config = dict(
    n_layer=19,
    d_model=256,
    n_head=2,
    n_kv_head=2,
    head_dim=128,
    d_mlp=768,
    vocab_size=8192,
    activation='tanh_gelu',
    norm='layernorm',
    norm_place='pre',
    norm_eps=1e-05,
    positions='learned',
    qk_norm=False,
    attn_scale=0.0884,
    bias='all',
    tie_embeddings=False,
    parallel_block=False,
    init='normal',
    init_std_qkv=0.0249,
    init_std_o=0.00403,
    init_std_up=0.0249,
    init_std_down=0.00403,
    optimizer='muon_variant',
    lr=0.00901,
    lr_mult_o=2.0,
    beta1=0.95,
    lr_head=0.0132,
    grad_clip=2.0,
    warmup_steps=200,
    schedule='wsd',
    decay_fraction=0.833,
    decay_shape='linear',
    final_lr_fraction=0.1,
    batch_tokens=65536,
    seq_len=1024,
    doc_mask=True,
    z_loss=1e-05,
    train_tokens=693700000,
    steps=10586,
    dataset='wikipedia_en',
)
MLP neurons of a small language model. Each row is named by its layer, matrix (up: input weights; down: output weights) and neuron, and shows model dimensions 160-255. Each number is 500 + 25 x the weight over its row's rms, rounded and kept within 0 to 999. Numbers have three digits each.
Before each neuron's rows, "fires after" lists the tokens most often just before its 100 highest values on Wikipedia text that the model never trained on.

fires after: ",", " |", " New", " in", ":"
L16.up551:519482489476520476519515516481448510478480459457512470515534484484480486479492494502515485525501477456502484513521554493519461535487490524503491502547515490446489531461557529487516486507488473523522542536523537491522490558481480509482464525519506487494445514572525479490492521502480495462
L16.down551:509552490482497445484491525471502494486524519540487460508476491446509497519518531485501500476504509501481507515470497481454516476468508522518506517503517519520494502479506466535503489510479521476527493486510494498511502519524506479517485532489571504498486528505521539451504489467477496523

fires after: " was", " were", " be", ")", ",", " been"
L8.up506:506546487498520521536475519506459506514489469477533532496489501480493515467470492417500503547497500519455509432496492486522540467480492507510488538478499530461488519540540491523505489538469487504546508505544507496553503530539457504499503518510437475451495506482538520528457519524473520518
L8.down506:471522498543522529484529496494502460525543503539506497475503490540518477479551478506500503465498488518510499517491524508505475558495452526539531487520551477503456558440489513523464464525494498476471478509504484555496492509541524501500487495514531504510502476502513491466507530504456486475

fires after: " the", "-", "The", ".", "|", "\n\n"
L10.up449:517483547477556534503498471500504480458470475484504517512505487535520491529535527537456470518536496462469493505519511595495509498528506547466510486523467486520494478497481520474546514523485471517549475528542514477496500510498513466475495483490495528462517494495506484477475488512492500503
L10.down449:492521449493498481470504487495460531515466500549452495523493512500469484520520509509526533492489504471507503499516503476534453537548507443501498517481471513489498544496508501582513525493469520480548465517450545459531504464484482506460515478439537459529482541489502479485525507450514509473

fires after: " the", " The", "The", " and"
L11.up15:478504543490489527499484501470518523475522506500428469499504500529548477536533479561512496468504510474491516532501533487490449495542525515535533522504503540542522479492479547481459494533497510521509478480484514508539483452535509506514470498511495487526572494462510510479502496493469491464
L11.down15:532480485486468503529515434505534473502511477488493518478491521489514503462470529508487491543480484493502503462491508485476497464440469480482470460547504488510467534517496480484460480474520480506481540539541468514509507512493498484511495515417586524566480542519487526505517454504510528500

fires after: ".", " (", "–", "-", " $", "#"
L7.up649:517505512496450521522492519504486473563487463475462496508534541478485513521537483491492543456544523516501506501501526499476511503523459492498559496499482547536489525508480487531536463470510471510514496527488518490487529530491515475551477492545527529469479450495498464511520495492520494496
L7.down649:483518502507497478467495489508528486459539490492498516513475512432479453526447523489545488458514503501502518545467546501473495541491497536511534488526439489506512494470520549486484500505463460443549499511501483483483491514491478491514497470472550490542502488475519485534444544518489501521

fires after: ".", "\n\n"
L10.up448:481526505505507523524509503450493479485515491514503473511503499489485474510503502466497517516473468524519487520461490524486486498463553539492445492507472489479526548474503491478537462505526470513519500479498468496510468487466498515478498482463471532520491501493461465522540457505441501456
L10.down448:494478482515480516506505458489462479522519505504509512554493482504477485533504526556503453498460496495519488495522468472451488519508473498514514477483510519505515473496519460498496502514506469476476496517467450488531516499503484536486565497495560476478523500494505510472483494498540499485

fires after: " |", ":", "-", ";", ","
L15.up400:487480518506482479526511497451465514507561473521457557509464499477486493520466445501514541494519479474501493504522515484498543481448485503537490503536516515493553515488507499489517515534506520470480478523518516478450522502516524512551539492508464529480456507500525455517506486501490495516
L15.down400:518524496498482467504500495491514499491482498503500588491492473480495523491507493507465491533464519502521495509508522487448502492488540473547527519486510500497541464494517481469508504451474499492474510572494522467499511466499512528515528482482436515533517501494475502536526546506513510492

fires after: " in", ",", "–", "19", "="
L11.up238:530499491472519493478477512459493532462505480477519470472531517516503499526470528523488493504477500502538502484470527498546482492499529481474486504474498473465466554485498520502465461527505476493512508559523509484471518495489526495544474520499482538487508506510521522456507507533480503504
L11.down238:510491514534488534493497481513516493502494501496516522511493539485469485458510474478479528506437520487483529524505488456445489491475487457551480477453478481523511516584517498545499480495524466507511503468502469502524572473485531515516463464490527477504514496476464507487477490502505503494

fires after: ".", " |", "5", " sq", "1"
L15.up484:529531520461492516525518463506513485488517498465466481477504515490465505518508509529513489518530425514509470509503508562472511534507503493522524501472511450492502539436512528515517507493536518463468543467524488492485520466476517511517512525471466538540480515465409496471508505546518505526
L15.down484:474487513500536513505447490507469505495477456520483518498454462524503539509460493520491477520454517503501511521527497503488540532516479557483507489512524483461493467498474509478481493474512527507504503500489486506461495466515492505513550536536521462499486520485447516519497465465508519515

fires after: ".", " part", "\n\n"
L8.up664:512536480465452507493510491527495439481503445571493498518486557483533441517494452461558513488503503483491509490528493524430516482487524480532527473507478492505505448469510496498507487510487494508515504505535472498512479551527540485481449479477474505512464496517501494447509498478489503496
L8.down664:496563487479484508513446489498479488514528505453517508487477484514482458490515518467481552492480522508505476491508480488519485477493483477509474483487535481506496506472508493516496516504455542498478487525480519543490497493500501503522504517505557523487495500496501482492493510487491489490

fires after: "-", "\n"
L16.up667:502495473496501486496496493494487525512475487441481479474495500529508490520479482464504512515479505474507535506459459486500487483515471506515504500529502470483494514448485517500496495541499541534462527504496544493519541491512480489463541505529486528545489517481508509534496507514517571520
L16.down667:478485507466519485470481486504489473470478524436510485490485475465497505506473476506505496486517533484525480527491512510502517490508492527490498510467509476498492514490512504540467509526474522468467489479454508489499482512523473475492521445501568559532506500488523517482517526490532495528

fires after: ","
L8.up225:484479476479508496536506472498469508493478504505552473500500550496498473482532499478466486482514516494505483538511478517481540514497488482474488485522529523487524501515476503494555521489512507503506519489518464465497483489498499540493493462503471480471506529546544478485517505477498491478
L8.down225:478524539513486516524503481521483476475494500486498490436498443506506469484475432485495499511473544512481516504502480480503444538513517496499523482499513509536539505471480524533475506496473519524554490526491501515524481493507509518515465516511549529492484545469489500521444530530545495487

fires after: "\n", "\n\n"
L16.up201:466476495506493485491493487501525466496485533484481516576486489475493525521500544479438487538538487503506526518473474511488520495517473424505504526458500514480534511535533480503515501547495503558467456539490505535475473507476482532421504505526461542489503542510506495460475463468530527505
L16.down201:472520442486518545462541470475493479527529466477517508489512470501500466495491477491519473512523533473531497468466523498504504473481506488451511516537512511505500494487481524525460497493525495474529487514536476555505483490485510488478508487495495536516533518489481481519501482523483472539

fires after: "–", "\n", "-", " the", ";", " ("
L15.up258:463512484503483497498522513551541490528467525471535518554483496546531495531475506511486469531496476495511547495516466515512466498476495496503477492529514526529572469506497486441460510542484486552495499523531482524504519486504468500458563510548446474517482499490488491493513486485525472461
L15.down258:491502502473533511553526495493468492487515484480503521472485484513472524461524511497534501490531511520480460478499498508494533528503486444465529460476531503523469484461511507509506482446472518460502454528521472497447432483466503516511539506496526518462517492498489514507531490474508510502

fires after: " the", " |", "  ", "|"
L12.up437:483509485436511479456486505504561489483452501494500515527491435498463483512496491520494472495512483499494494518479515525518468495524497551495515479503498495488538488479466521487521554528476556517495442523492506475493465473497487482491492477528474519513529510504459509502495543523510503563
L12.down437:495492549493496509517521450469463519507520500446541528473470500481532476490497511491475487495470520502439469505503500487532544502506469471500497486542522521534524537470528498490485488477491505500527485507488481516471485501521523513480515488492491459511510510484525511507504473468502490508

fires after: " 2", " 3", " 4", ".", " 5"
L15.up557:496532507504465480511482529501500484471505492540460467498509508504572512491493472500533502526489522503509485471474497501472538511519502506484489551484456479498489477489501500516479497478513518516464479508482513485496499491518535488519511507518494500503501513479446478461501527532509467421
L15.down557:521506504502486521509492511485488520580451467441504489527482521551493479498513483528485472509498508493450520480506514459490494486511511446511527526458544485506511482496471527515533473479523486475483520512471510497530470470507515499492461507501514463493537527453537514511502500502455486555

fires after: "|", " |", " ("
L3.up551:527507484501498506524491465536503471538490474544482483515494498514488527445521498531518503490491482471552491510462505481494467510471520485487515451470452464515499452487550514494431492543490548518549487519507531511525559555482514471484476514491496436513491505534500515504440507513504458527
L3.down551:486500484496502489524482506516530476532493472505518521469485501492468460488515497505505441524487535468528473480493493472478501553496480466480518471490533510516517457470490531523502502504485509545524473530500503512535585510522452496456469543489488474488506470533460509517520481502514515509

fires after: "19", " 18", " 185", " 17", " 184"
L8.up324:533501449535483522524525501485507497521511514506544470497486530526521494454514487525493515511509500504547497498513497515488460483475504482519513513498512488481521495490485508499533492516532503521503504479507523459560573519540503555559496472537481511511486487465532530489524495514441487513
L8.down324:525489508511492517504466441434469545507494503488549492508459521527516534521496504492486506521493492506463523534514485481535515487510525501486454494506554485541442506524501489551500497479487494521523490493496516507494483499478506535502508516523499462495511492524510504467501520498510484507

fires after: " (", ",", "|", ";", "-"
L7.up18:536510565476483506530532488533526495494504483460490527543491488502496477491526511519517483484498454494459452524530499520517506503489468499485483543531505513494529517521529477502484480518514485516535489506559481444502523497530543510503495481452531483483492512490549497531506488483513485525
L7.down18:512490480480489491504522544466483471524494519495461528516478483488489545457512456465506490512510509475506518478489513488508513467487495526493508494501496481508488461513510493524484537486495504530490537523440525471488526517485515488482525530522475500482501509491523537541526472474468497572

fires after: ".", " (", "×"
L6.up710:514496501526545485497491499510506488523509496474462525486516537474504473475554536528511503509522493493571524534485517535472502486440507486521502465520508473490516465520463503506485477516476487488474494493526552542519505498500488511484489547525504487507523473474492496505529467489486512512
L6.down710:521493508544517416543509571518530536501468479414486482493497522512461469477518491512510528524493476496501507480504479514508510551480531476508528462526496516517483486527502481496514537483481539462512460500508495520490503533492490522483525477503528559530501461476511518496483485496526480514

fires after: ".", "\n\n", "=", "\n", " indic"
L7.up198:491478528510494445508539490520511506494508524533463527508455521509520523443509500479522522507517516496456520519445508510462542466490528494491454548493511486531527496522522499535488438486503499464478452541530550471500443494484509513531458481531515508518507491515479449523491482471495490486
L7.down198:511443471505530491475490494532482489478485521517536503520495513485566513492489489489548501516408505503545474496508486521495544504493477494485529475475472508483492522496508489495501478475471524466476499487501462454541491504450509519520495464471592474530487491502500470472493538520522527458

fires after: " (", "=", "\n\n", "\n", "(", " un"
L7.up45:469536498519456462507564491525505466524492468483520490494481467466509495476512550492527487538506509531480488480457494515484560481506469511474470507463545496497475487520503500511510500476489477477500514517530479471517511567509506495480482489507567530475480476501523507496527497540536515499
L7.down45:489477518506506477494507538472483487499455499476489502486478436519525497499501505479501531490511500516517486553519504505488491486484496504475526502501467445468494496538537468493441480493525490475482501486514519506538504479505494492512515487486482495531445544501484533493527501508475488467

fires after: "-", "″", " De", " (", "("
L12.up229:439523469478506458462527543484490481506474502502469465501516432506523467466540528511506526503504487482511519495474491548470546481513462529465471475471528450510459515434507474514460511497535483443487496498493501514518514564497516485510531427484525506521499518526536508497483548521495485477
L12.down229:452534504524479495463512518486469496533501516511498516502510526477489505482549491463484497455463492545485456507520509523487470459509507510512530471504514504524515452480488483530477491460480444480507484504493530484515527509496527493507515497498519490470509493502471519535506508517524471495

fires after: "\n", "\n\n", ".", "-", ","
L6.up674:484475505523493486478528507439493440514474524485475522483510452498521533507528499456488542492487488510481463467491512506483479470482469540486499519490505501523546524509535513509543474521492485517481492473466528521482474460479524499512512525480457520516511526499439488475478461502511501487
L6.down674:501489519538471491469518501466532495458530471480492584458464503496565512497547501466469546537473484509477474500478472513482525516530471516494506519507555463542520513504515532510488525509499487513513543459496489497506495443472516476518520546480493494498537496468456500494472502508501521544

fires after: " 18", " 17", "19", " 185", " 184", "2024"
L7.up519:527519477508475485519542510510488479480463517507494517527472522515483519437512460513488521524510492518505475461470529516500536448516520507473509497485470505520526461518481498472526453490467493483504513475524497539502503497489505533490488503483534527484501523458539536515478422492477477522
L7.down519:521512514493480511515480492527502528530482538490513449511527491487511530469499475513471462516453530522533499512506460540536524451492505445512500490510533494493462513493477511545523553487495488500474516490508506462518531471474538498523498492508492491486535478531530511501568526507485526490

fires after: " the", " The", "\n\n", "=", "The"
L11.up558:477516506546482481491526549468494505487501480508465449494473479490512495511487517522495509514506528493486475480488498514449534522505466520490516525517492493553499503488481500463504451539524487493465491505466516477482472446449477504490492495513531494487513485494515502512513474483520511483
L11.down558:513462502507501533551486496516483523499456504487516490499528510452516506524531537442483520494523511536477498525459462525487458488487474501470489485445539493489487473482496488436529506479523528518496513516532480505555507471547471507495516497516473460527509552496514495479533494480512499496

fires after: ".", "%", " 2", " GF"
L11.up616:532492509519498538518491456494526483496479471562458503484520463503528519487521513530540413546527512533529462522462491510474538471506517529526522472504493507494512508517493511486473497567516498515492501512475511492469507520522457496493471482489452538502486488531496520485533459514493542466
L11.down616:502515458453482468508448565495461504521494515475460474538495499513506487483494519477509513497487500526507479531518494486474554490514465467441524527488512495519471492517487549536493508515499474457471476486489503536513473528517486492507459477520543549519495482486520484517473490503503499488

fires after: "\n\n", "\n", " \"", " (", "."
L3.up636:504501581467487485503468525481465485486495514538454483474482477467570519509509526467494470529450470530517506519476502465523523535516495469512466464512482484499507498497497452528534521494479506464499538556478461505498485488494530479502526531458476481471541512509534509518518523513492495497
L3.down636:478498498509501539482549503482521514481492515516479512483536504522497504526519489474512428483516489485487548561558517455508508517577524475534471485488513502482534495527497514487510481509494525499549509518514501491497485482482519506521494511459518484535548519477547509486501525524508509485

fires after: " of", " the", " a", " at", "  "
L12.up82:477512509508484510508498448481514541526512476502487502521487469532510512518485498507499518503551541506468479503520544452495511534499544512469459463559525509503471505528538503497473526510518491532483502509511530517520504450524542502496513539503504516503539499491527504495517456531500487542
L12.down82:501538478517502494492509513520479513507521506491547500516529528506526524527501530450512487535478499487524566499525480447490465517515469517525475553466468478521518528503520477510489474536485515485517466490492521500479497509507485529481516510483558503478499502492494539488486488511499476461

fires after: ".", "=", "Note", "W", "ta"
L8.up750:500517507453474495492464491532507485510506521504505518529498470517484499430550514547469475471499462480509501486476503486517483501476527520526517502466493495519557475485516530529468473492505465525489486513523544495487477487481507487500442507479510546501530490480469503471498487492506533457
L8.down750:480497478512572498501500444512486514546500462480490456525495473497522516496496478460533546499483518520480518518483492505474499487483470494511531460528542452454494530507509478497506467516448509490460494469477464436491480537510518488531532459501516485477494533499462537445494527511516523540

fires after: " |", "=", "\n\n", " (", "\n", "|"
L6.up332:498466512491499469493477496537489518554507477496504525473466466451537509456468465477507510499529465511494495481489516469472481494538504532552546516510541514491516489532515474480472517527539496520486503498512486488532515497488534465500480503494516507511487481480491503537502494498489488491
L6.down332:450473510535496491525518493499490488502508508512491564516466464481515511475520518471500512417489485537491538508508514508500470549517458540491510527478535504452477511511516538541459487484471491458506501502515521500517487493500472534491478515522517509501494486520493485505478487495463481500

fires after: " |", " D"
L10.up593:514490482531454510491454503471507511542511486488478517455502477473542501513470502502511539523459534497527492489496501533486492482488495491526493503512489521441492495459515474477497553495523556485511473518516503527544451501490510473486524583510490489504487452501463504517515517514513474527
L10.down593:511522490526535515500489486496473503483496520558484525451505511495485489512485547500533470510484499509476522464453442512453481531506491508524513478470514490504544500498499491469502543484529504478483528499484482512466541526488475499517526548488516524461476501516542466498492501510542474469

fires after: ","
L8.up130:506483498490514461511521541538441522496495513489508477481498494484486532474512537459441527544469499495519538514502532551494538496465488520493434493470517475495512514546486476472536498501533498557489504509545481517516512523483453485507501488532539488467521503491528491499484505465525489471
L8.down130:506533496473520525513500496541483478502544504502510498499475456513470518541544520552504541520455541528436519530460509482481520485499458463471457504490486523495541508473521493486495488521511490506510486548493490509527510477532458490494493496477517507500513535476499512555439471491453489513

fires after: ","
L11.up594:514508520489503491526512475484462522499516496525479476534510520480444487506535466508495437489506465493459534525514517528486509504480465505504472545499531518520492553470509530506518487509496496457485525488507451465511487516526504540501498482498520501494484542489510492469515526501515482485
L11.down594:486509492524482499510527445513508490497503513494512502511512489513505470515502460445453534437412517498465541481550479491527442505460503516494484481481478504495505498485483540517496517517481515551589494525520482523488525523497517489533518504506570524515497525539527503501509516478515514516

fires after: ",", " until"
L11.up188:509495527500498543566496515521517481511476519518510448496483495550475528456484495493463454505509480517504487487522481492471510520477490531501463479510484523495490491543508487480545500524482473530505551485490484497520528557510485566487513497554477500479479501509512475501501527502523499496
L11.down188:555460522509513527484501441483519503483481458510537489519525494524497480489491502496484502495468538525483498487538516470497514468534505477531521555476475508481479536509550512497481460471519476511498504530549490489525526478487503482520502515532549491509487503475486480512488602476494487482

fires after: "\n\n", "=", ".", ",", " ="
L4.up565:478543472479504463504524482460504487490504464511509558513503504505543501508494503500533508500476501504504520534519507500514483499524501527491485509476526453490494488500471484456513512495497466452495482493511503461487442504540477481501496492472463450507540551543510533457542460540472525465
L4.down565:498509477474507518458526492493484489511534508537553538522472486519481479531457493442534496480505532534499517511475493540501478502513496511504504508518505505480527483475464478487506459516511470499484477499559499467495516458494522520474513467527476541532518529484495438502519513511506516505

fires after: ".", "="
L12.up125:488529472513516465447528488548521460512519493526484471500525489511513531420487500494492495465486484472504481489543497531534518479451506444493514526498511503487504514441507501473469525535503458491496464486525497526507489505479522484457475501475470494499491486527533509470491498471503483505
L12.down125:476473502524477540467454461482470512460562546463510487472495504476475490509523493462499533470444505488504535486470501484527519532457509511547512485478472502478524536523519530528508505487485519456511476485475508505486505511502492508488511491508423526533493488567490497471487538522497528485

fires after: ".", "=", " the", "\"", "-"
L8.up49:521482484469490509510499493525512472515514470545503532476550532534495459487496511480495464474539525494510518445520528527455454491466494526498496498512506491452546486465546494488544529512494505513488500526517531511479472504489497507523507527470516534479506528522495515462509511510486514466
L8.down49:495468504513529474501540435458448486477502504482516464518505502434524524475474482504507493461541520502472516484503494479497527488527489514466476439500519500545465493468477493472482523473504495534563525485520518528515537487456489508459494535498574547522484514491493496512527526471519518493

fires after: "=", " \"", "\n\n", "\n", " ("
L6.up705:527493511489469469511514478493481485518472442521500491518506409479523514489475534503469504538502520493503474487486496507524524447467497500524514523492515502463559499517476526504490557523516472502506482522486490468518588532468519487499439492522499555475537498499472506482506512503453517483
L6.down705:504479514523502506482503476534465466487507520488511513499483513463533509525460494442504510493485486475559492490483545514493498504484534468464525471504494515491568467572485478504497567521474551523494482540509553512512489485492526481495443508499465510507489459557501510506508487488501517473

fires after: "–", " 18", "19", " 185"
L10.up682:510512469517538456471497516481484477493482471539487460487509514518487513484514431535497507525474487480503556511453471479457499490506519492487498525497487493504533489528506565498487510484473515497481514508514551454552539503498489517548492522511523472536473513514500503483481454543493558517
L10.down682:518511516479538489491484432446497554521493470451507505499520546520485503544504500488498522488524524537506521509577494492548513427497470486516485518474539509502475536508500485551509515452502511539503526497491490483522546497480497487494493505528540485506467455517491485484523509527459522501

fires after: " the", " a", " is", " was", " as", ","
L14.up456:480560510474503506524497524497474549497543482498509525536474493505565485503470525541484529496472509509516487481500496494502525485512468465456499522527499506530492489518503512470479538463487482501470506513480529496524501457506477462456527510487490490513490484488465530518517488483505543523
L14.down456:511520457479494473475500496514483487484539524509537469508479526502525490462438491501468513523504467513500485460507537486512504511484512529481527479519510489491463513492491532500492517481502505520477525471496484473487469501487480525484474486541619489510494503498513509481500415503497511554

fires after: ".", " |", " (", ","
L15.up669:522532507463498436543507503512470510498489442560518499502477543510486481489521462507503503505509491490491504497428470546432478559463527505497529483481488500485539473502507506519448494502506490459512517491513471506463523506501515545539527501495511521516505477463507468503437462488534542498
L15.down669:536495508477481508508506443497482456516488506492542495521513498491468438494500442506495518433489489472521485476512511537527517514505462547503513462486529476456512463469502514506517503504485499486541467469514497515509477499490456513464515509455518531513480502515490543537447499499535517494

fires after: "-", "S", "A", " a", "–", "Sh"
L8.up138:525465509501552531514461506507481483517498500542478481481550495502472490533504492475529487498495484503496484478513521480514505501484443483492508500485499538495494463450488501497499502483514489530539519495489528505496495491480470453417482539483476529494450431474461503514488486506500502472
L8.down138:537514485521514507477498530470478555496508549475493462488468501483465494547559479463536520504505502488501503542529544491507486496491501521501485496469528468524460539508494510530464506483507486493513486499450502509450509505490493504540494475494526522533522548484477525517521502481502475519

fires after: ".", " |", ",", " 21", " 17"
L7.up298:476507507483454512501510475540519481502515493562519534509479497483452483494497459542507513531488479505532461528505514530470537503533509485472509479549528488467490526467520499514523536509495506463556520482539506484500465469558523514491483467490496513507483513492497477524514509487518513512
L7.down298:451512453544522488490488475463513495510493507516505510440491519455492513473502590470445527507454505490483495512525526481497491580495518524527539531471510464494501500507493464502515491492498449505501518468465512512487474479481474503498515524530514479539499502544493490514493510469540498453

fires after: ",", "\n", "|"
L12.up110:497540503521514510539504441494506505481493519460462473598432534528510512498485469545487512563530509470485532556486485533472535504492487516470489464510485518499496505497523473457521471487488478488512509506510525493504488536516495545474500504481513509471470513519498499470491498465537492469
L12.down110:505493471482485509454529526473480538524513481526537500484548526542490505474474500502516526467486497484511491495523448486538503493516508473501511509515494440487437503532500549568490527521482504484467516505473498495493509474546522470544515545473494532484482460503512470494505465510476475507

fires after: " |", "|", ".", ","
L16.up343:500515506516519521472535507533547541513490497535499534420472515490488498490513440453483503526483547485459478485522527539521512471521473479516529524499534540490480485493505521488520509514531487509508496552557515517513426448489510500507501519491490509503533525516490530497490500478477502491
L16.down343:501479492507491483513499475480510473493552489474492427530511490514506543488460561523528467533503468530543492502538510512506494530505517511473458483508507478537490521507489497500470488485475510517481473469485491489534530536476489505480523529482544502484499480488452495521515511519517493510

fires after: ".", "=", " |"
L15.up556:510465497481492496451493526464557484517496456479517475481505483496496488514450522532521484506475543459509477491480472516497470446484565475489479449510477460498494478498517487471486465509543547466490491507526501510492489526488491441493468471496535485518508478501501517502511474506534488474
L15.down556:523485501520515447498502481463520479557476507501501477494459513525505514503503486445475473523468520526530495494490510490512497511513478494491545477507561528492505548468508502537477546485514515514552538475488500516462536473478472478480492526537471534534482518508516468525498503516503475507

fires after: "\n\n", "s", "\n", "=", ")"
L12.up162:497516493474480506506468510465491497461544479502475457491495515528505534486522483519492512484504494514535511510529489465496511505492509505500499516468508420463507467500511533499509537531454510497570514532505482488480497531555468521527485535454457526510503513509520482520553495506494507511
L12.down162:485499501481524520471500535519447538501484528491507545541490498511500468491498519489515524521496516551493499516539491527530476489517466517466470503510507473490476472530510461530507503477490527455502503529494518494519522519486537538549505512493507531481518513515498494532494492446523483467

fires after: ".", " |", " (", " −"
L7.up668:510504535478494540521468502525442507524497502508485496489451521484494507491537492502450534502512495522539507519459509514457474480492491447504490495490508502471502526526518507477465528521543468497535549514556520497548494541488485478528489491515495498522408446477523494523483467508454472505
L7.down668:508494539478503439519466502525487545495503498472474492492492478517477496490504515501496486500478507483488470546509473531494469466450525540521490516514492475513462537484457522471506554517511527485524517470480510494517484569490486526493503537542526513530494503522498513515475505479517428541

fires after: " the", " The"
L8.up609:472498506514505491525496533527478528446513507510509465487505474548515464509521508518519522487500503453527512518539471498503498502538508485524554523481447533494547480501499537521534516558536497498492531438555485498514498502501524530521508499539439463522499461526486521473481546507472527497
L8.down609:488524467523492504536543534494509504518531501498476525511473478493510505500500513511463515510486528480479506477454511437478478436497473474506487451524504475498493514482520487498509470502549496487493515490506489476531505492455494491507490495469535493518508534503511549503495526535510498491

fires after: " (", "-", "\n", "\n\n", "–"
L2.up227:533526500481529502526507491495454510502499483503492500473462518497483520507518491499526467553512500536476477497525525496558460442572491518510512484484499505507524506506478478505547496507466481527501522517483496479538464494499502482480478495496488498540474504521468556474496490480494496513
L2.down227:523468504492554504498466450468537540445494523486569490454445506496462449511493492497493504462454498458476469529485529502494479506497473439517505504503483512502497528522535499519513485479502474484531478514525484539501514495514530487461506508524502518562497510453499510438489469518466483472

fires after: " |", "|"
L3.up591:486484478446496506490504511477523502499448471520491500504495502504510504444466472510496481495496513464509477507492469500485502494558542513469496492502482499516482481526496473520504508487510510496473518472546484457499469556469507483525528518464481478492486526534545522512483530496530496489
L3.down591:439464519496532518479510514494518506486465461497546526500527483505541449519479493509494528414464526480492506495446492504483453517500523484475483473447521523471496503453511508517450527494476517441537489525498498494489508502502463517501524516502531518519485481497499494505498457493531503473

fires after: ".", "%"
L8.up189:478461516481466502510514466509511487516483494518437506498498518522521514495493520458496499508484478500489526492537503514474561505509538535521501515496500478518505474480488498544499464500487494521516509471523531495498428483518500492493479502458495487524476504531474467487520473450484528481
L8.down189:525491503510469519493554511493430500466523474475514467489491510468496536453512473516434492477523509482480467525527520525517550461526485518462497492506504515517485539494511539494498514494484494518500487475496477496523485472504534485528522540541533530468509454461521539470486465518528537512

fires after: "=", " =", " (", "-"
L16.up478:500481472496529475495518495500498463483503432479496492485528446508497528465435511507495513520508496452489522524488512482488512505530494488504489513512467532511484484509548561459519483502465528487469497536481515491500514467495497498468492496451489500508524476507449536572521500505507465513
L16.down478:475471558469524538501513569475500507494507485478482503487526503520483468494456487549513482526481514508527547496515478497452536511476510534486524499490493513490469513502476505498507510495470474533485511515492449455546517454535532515514465469492520473475485500512506484455484485496472553460

fires after: " the", " The", " a", "-"
L10.up685:501490493497512536501522527461480507454491484539463456551506449541517512494542521520493468468500513490503488480536515523554540529539538484488499474482505525468491477488523511505529541520525490518495492479482480507529511466504558472481505536512534525500540462494498524517489485497491560474
L10.down685:483478488498497533498496521534529531524439525504489556511505455512532457481482502522544530490513528483468505503544521485502477485474538487475494482513501491481499481478509467467463506476487489510443473515452466526521493492474494485519542487455493500492524535506538493546501497531493544475

fires after: " |", "-", "=", "|", ":", "\n"
L6.up176:471495503519457535490499495491522515519438475493461505507488515483525470503478511483509522494541508492544460470506459513499487495463553496492499479512475480490489476526516525478511458497474484497502537542462544480467481495467510469490487466451455487512537530485513535566534526523501503478
L6.down176:477485485467496519463511502519489486469517485530500537514527538525513543507500527523478468529444519532488497487480476514510517501522457492506490494474519508485500472474505540526523510512468523473518529486475468485491509540480483492501472488493532498514477493517526496515549499496509461495

fires after: ",", ".", "\n\n", " the"
L6.up348:504547513500501538507529537492473497474523491502515498476439472469517521487519496475482459489461479454484466492518484519470529487480478466508497522462487508499514526466498557469515519590512467507507519473526494454524481504482539490478502485490499492465514499524503522457505505518533533450
L6.down348:593498472524491546475502500471494514496497510547517549466479512510470518485477532495519465521519527478512486522505496517476496499467511456506504534489505521508495524516540534478526531516539490490517466492501513485496490490480480518514492461517532502468499522512523495466495536508508470493